MLP neurons of a small language model. Each row is named by its layer, matrix (up: input weights) and neuron, and shows model dimensions 48-111. Each number is 200 + 20 x the weight over its row's rms, rounded and kept within 0 to 999.
After each neuron's rows, "fires after" lists the tokens most often just before its 100 highest values on Wikipedia text that the model never trained on; "fires in" lists the words (lower case) most often at its 100 highest values on Wikipedia text that the model never trained on.

L14.up522,216,175,222,179,158,215,230,212,197,195,171,196,216,180,197,189,214,218,202,197,169,209,216,197,212,232,216,209,174,172,200,187,223,162,230,186,188,195,206,238,192,200,180,205,162,195,174,203,178,193,164,196,208,266,208,168,179,169,181,181,194,206,231,218
fires after: " |", "|", ",", ":", " on", "\n"
fires in: "1", "1st", "there", "2", "following"

L6.up775,216,198,183,209,207,218,218,180,227,195,235,221,178,220,231,197,177,226,168,226,223,227,217,187,207,211,222,222,159,179,222,167,207,165,184,202,171,175,202,175,172,208,170,209,205,205,189,181,204,198,201,223,228,204,227,186,199,193,189,211,195,193,186,178
fires after: ",", "."
fires in: "but", "this", "however", "that", "has"

L6.up399,148,203,195,189,175,174,198,206,203,189,184,228,189,216,178,213,220,193,239,173,203,185,194,186,212,184,201,179,219,203,178,210,213,222,191,165,198,211,210,203,208,241,203,204,189,242,234,189,239,182,187,212,231,182,207,187,203,218,210,199,201,186,227,166
fires after: " |", ",", ";", "|", "-"
fires in: "team", "co", "minicolumns", "tim"

L4.up729,201,206,206,203,210,190,184,194,197,185,204,207,188,213,195,199,189,213,224,228,192,201,175,197,187,208,215,245,216,200,249,221,218,189,168,185,201,187,203,194,203,212,172,205,199,227,208,213,206,192,197,250,196,186,245,202,197,245,232,218,185,251,196,195
fires after: "|", " |"
fires in: "3", "27", "24", "23", "17", "21"

L4.up861,192,170,195,167,178,238,226,159,192,201,218,227,172,192,211,210,185,187,195,215,227,225,201,194,226,197,223,218,184,217,242,194,218,150,228,197,171,200,180,158,167,202,156,179,196,207,185,205,200,187,224,205,209,221,227,193,202,209,196,192,175,203,219,209
fires after: ",", "."
fires in: "but", "described", "however", "although"

L16.up212,198,180,214,194,198,240,181,227,176,200,194,216,250,196,235,166,224,197,212,157,191,183,190,216,227,198,193,225,221,183,203,204,200,183,194,217,191,180,202,225,212,213,191,207,202,203,177,195,212,168,211,240,198,214,223,227,205,190,203,211,174,228,219,183
fires after: "|", " |", " Team"
fires in: "2", "3", "1", "6", "8", "7"

L12.up111,176,181,212,190,198,178,185,199,220,191,171,175,205,200,214,241,191,200,200,183,182,155,212,192,195,174,207,199,199,188,209,197,226,232,199,193,141,192,200,195,229,212,199,206,193,197,206,162,193,214,209,196,193,208,174,175,181,185,225,186,180,254,209,204
fires after: " the", " In", " during", " in"
fires in: "the", "late", "early", "final", "summer"

L4.up212,172,183,230,169,206,209,204,185,195,174,219,201,231,206,215,242,202,174,187,213,201,198,205,202,188,167,224,197,162,215,250,173,191,184,235,190,219,189,201,174,217,189,185,204,218,170,207,248,225,189,231,227,188,223,210,215,197,193,195,215,177,191,232,162
fires after: ",", "."
fires in: "but", "while"

L6.up698,196,164,195,194,208,213,233,196,205,194,180,215,168,215,183,180,214,214,192,214,209,198,220,194,186,189,218,210,185,233,235,180,235,167,205,209,209,218,220,162,192,215,214,188,189,235,179,227,212,218,206,248,179,205,205,211,179,207,224,187,196,218,214,149
fires after: ".", "\n"
fires in: "as", "in", "by", "at"

L14.up698,205,205,209,172,200,217,185,185,216,194,191,229,221,187,193,186,194,193,255,180,179,177,200,184,184,185,197,194,232,191,189,191,200,195,206,233,214,186,182,197,179,219,202,191,210,199,186,169,185,254,139,243,183,215,188,173,192,189,181,193,190,199,190,183
fires after: " on", " the", "On", "Early", " On"
fires in: "the", "life", "united", "that", "december", "state"

L6.up721,190,170,216,192,159,207,217,210,197,194,193,230,213,221,184,202,196,186,220,214,188,224,196,181,210,205,221,230,223,183,205,213,194,208,207,171,190,211,225,202,185,211,190,210,213,228,196,173,194,203,158,227,194,231,221,163,211,191,164,185,202,172,219,172
fires after: " did", ",", ".", " was", " and", " would"
fires in: "not", "it", "also", "however"

L6.up84,220,159,201,203,171,177,216,187,224,184,166,218,181,194,187,182,243,212,205,202,196,190,213,213,187,212,205,234,179,216,248,212,233,162,203,195,169,233,179,197,190,191,176,185,164,194,165,162,195,177,187,235,205,236,232,169,225,207,218,203,178,199,205,169
fires after: ".", "|"
fires in: "he", "the", "she"

L6.up400,195,219,226,172,143,181,207,190,207,217,183,189,189,219,172,210,209,216,248,183,182,200,206,208,224,241,209,220,192,233,203,216,231,220,171,163,195,206,186,203,163,248,179,211,218,229,195,169,185,168,169,241,214,210,212,174,187,187,217,177,212,194,217,183
fires after: ".", " |", "|"
fires in: "the", "he", "a"

L12.up930,222,187,209,206,190,189,164,209,193,208,186,223,192,208,224,212,177,208,218,179,179,186,198,203,158,196,203,163,192,189,173,185,226,204,189,191,178,233,241,230,206,169,205,178,175,209,174,208,213,199,157,243,190,241,237,196,194,204,212,203,176,180,220,174
fires after: " at", "'", " At", " from"
fires in: "s", "the", "his", "her"

L11.up677,185,213,219,179,178,187,180,187,206,201,211,193,248,231,192,178,226,193,234,179,199,182,205,165,188,204,199,222,224,217,238,201,214,219,203,212,179,217,198,212,186,208,221,211,185,179,176,190,180,216,218,208,221,239,192,238,205,229,185,194,214,187,155,180
fires after: "'", " for", " had", " \"", " has"
fires in: "the", "of", "a", "s"

L16.up714,236,160,222,176,198,158,217,177,214,205,246,204,244,221,193,228,192,207,230,188,217,204,200,189,182,205,165,212,187,174,230,184,205,196,199,209,203,192,205,174,203,201,177,176,205,193,157,202,185,159,249,232,195,218,195,197,234,213,210,205,218,209,179,152
fires after: " It", " it", "It", "'", " and", " has"
fires in: "was", "is", "became", "s"

L12.up128,197,214,235,167,227,164,190,219,245,189,191,204,189,234,216,201,227,185,205,169,178,171,198,177,213,214,190,218,169,240,195,195,186,213,213,187,203,218,236,193,226,226,171,195,185,199,182,232,231,220,206,187,192,184,217,217,206,185,200,202,198,242,204,165
fires after: ",", " as"
fires in: "well", "while", "like", "after", "even"

L12.up841,228,173,223,214,223,216,230,198,199,192,199,195,207,226,193,189,252,231,171,187,208,187,204,212,199,205,215,216,198,214,231,167,212,195,229,203,166,214,187,177,200,211,168,185,220,194,175,175,183,178,234,202,213,189,256,181,222,216,220,186,196,191,172,220
fires after: ".", "\n"
fires in: "in", "he", "it", "his", "on"

L11.up66,235,166,212,175,158,194,199,210,184,189,203,200,200,197,187,243,211,193,210,212,221,211,210,204,170,229,220,201,201,204,254,199,158,194,203,216,196,216,219,210,208,195,207,184,213,216,227,218,176,190,208,206,191,197,205,172,234,206,188,195,217,189,217,154
fires after: ",", " when", " as", " that", " As"
fires in: "he", "it", "she", "a"

L4.up817,208,194,191,200,180,195,250,204,197,178,187,169,199,186,194,204,217,212,206,251,194,197,210,177,198,196,198,182,196,166,220,193,212,201,229,204,230,255,189,177,231,200,186,176,144,194,209,203,216,184,222,217,198,196,185,164,198,188,170,195,137,241,183,228
fires after: "\n", ".", "|", ",", " |", "-"
fires in: "there", "from", "since", "according", "no", "at"

L13.up484,195,193,199,176,186,184,230,182,200,206,198,237,180,215,211,211,203,232,225,222,196,193,198,170,195,202,194,200,206,164,204,191,245,179,181,228,137,227,243,209,188,194,173,181,171,260,153,219,208,183,200,216,214,208,221,236,187,186,191,210,201,216,211,209
fires after: "'", "s", " a", "’"
fires in: "s"

L16.up770,206,207,204,192,208,180,204,156,205,184,193,249,222,186,225,193,201,219,217,169,149,197,212,183,165,192,202,206,210,223,216,175,211,209,230,196,169,197,189,219,183,210,197,209,195,219,232,167,197,180,198,202,206,177,188,197,209,198,198,232,191,256,194,196
fires after: " on", "On", " On", " the"
fires in: "the", "september", "march", "february", "december"

L4.up951,170,173,201,179,177,205,185,229,201,224,187,232,196,197,199,192,218,208,239,192,201,184,191,148,202,208,233,236,217,196,177,181,218,215,202,205,181,213,222,195,176,217,208,209,200,215,201,174,185,192,189,209,206,207,187,194,198,163,161,189,206,221,209,199
fires after: ",", " the", ":", "),"
fires in: "united", "who", "same", "there"

L6.up645,211,168,187,180,191,184,196,203,204,167,227,233,212,225,167,214,232,207,277,198,202,207,194,153,203,197,193,221,207,193,230,193,216,222,204,200,165,214,212,198,205,209,224,227,198,199,154,177,188,190,191,225,243,232,200,188,204,200,198,182,197,162,225,171
fires after: " where", ",", ".", " and", " but", " when"
fires in: "he", "she", "they"

L12.up1021,181,182,207,194,184,210,212,159,224,215,203,185,202,228,216,185,212,193,210,189,190,182,165,200,207,191,200,187,170,201,222,204,227,184,219,202,174,203,232,173,196,221,203,200,232,217,207,203,166,244,200,248,190,230,227,227,197,205,205,211,191,234,208,194
fires after: " the", " in", " a", " late", " an", "-"
fires in: "late", "early", "later", "mid", "1970s", "first"

L4.up469,226,202,233,210,215,159,190,208,183,189,182,182,211,199,208,208,209,207,201,180,198,188,215,207,198,197,203,220,185,197,253,178,236,213,187,193,184,188,196,181,180,190,180,191,218,190,152,188,208,157,197,247,220,236,212,178,186,254,225,196,200,208,167,212
fires after: ".", "\n"
fires in: "in", "however", "during", "after"

L11.up736,211,192,244,191,203,219,200,168,206,183,178,218,194,195,211,209,189,195,194,206,185,174,204,216,198,195,205,178,188,226,219,192,180,179,230,192,180,220,179,178,187,209,173,204,215,202,212,191,189,189,191,193,184,197,191,203,219,203,229,191,182,218,201,216
fires after: ",", ".", "\n", " but"
fires in: "but", "as", "although", "was", "and"

L14.up791,193,178,246,131,173,207,194,213,194,205,209,242,218,212,209,198,199,212,211,195,194,181,217,175,202,174,182,225,207,217,227,219,235,207,206,211,205,251,183,184,221,222,181,196,174,220,191,194,200,187,195,230,204,205,199,242,199,208,185,173,201,246,213,183
fires after: " the", "The", ","
fires in: "united", "season", "there", "u"

L13.up771,205,139,214,217,208,203,206,195,197,205,202,224,210,180,212,200,182,199,242,196,202,198,204,184,182,214,224,182,205,180,202,186,219,207,177,213,167,205,222,193,185,197,214,250,196,190,213,155,187,223,150,214,229,214,235,214,214,186,175,195,194,211,197,184
fires after: " at", " the", " At", " a", " that"
fires in: "the", "time", "this", "same", "that", "a"

L12.up866,185,220,242,178,175,209,236,184,219,168,210,204,212,194,189,182,209,222,221,203,158,215,180,231,235,176,186,218,218,186,226,230,212,229,191,165,219,218,218,211,185,231,191,186,192,247,174,201,202,188,195,211,202,174,194,224,198,184,178,199,231,172,221,223
fires after: " ", "-", "'", "/", " to"
fires in: "s", "be", "per", "sulfoxide"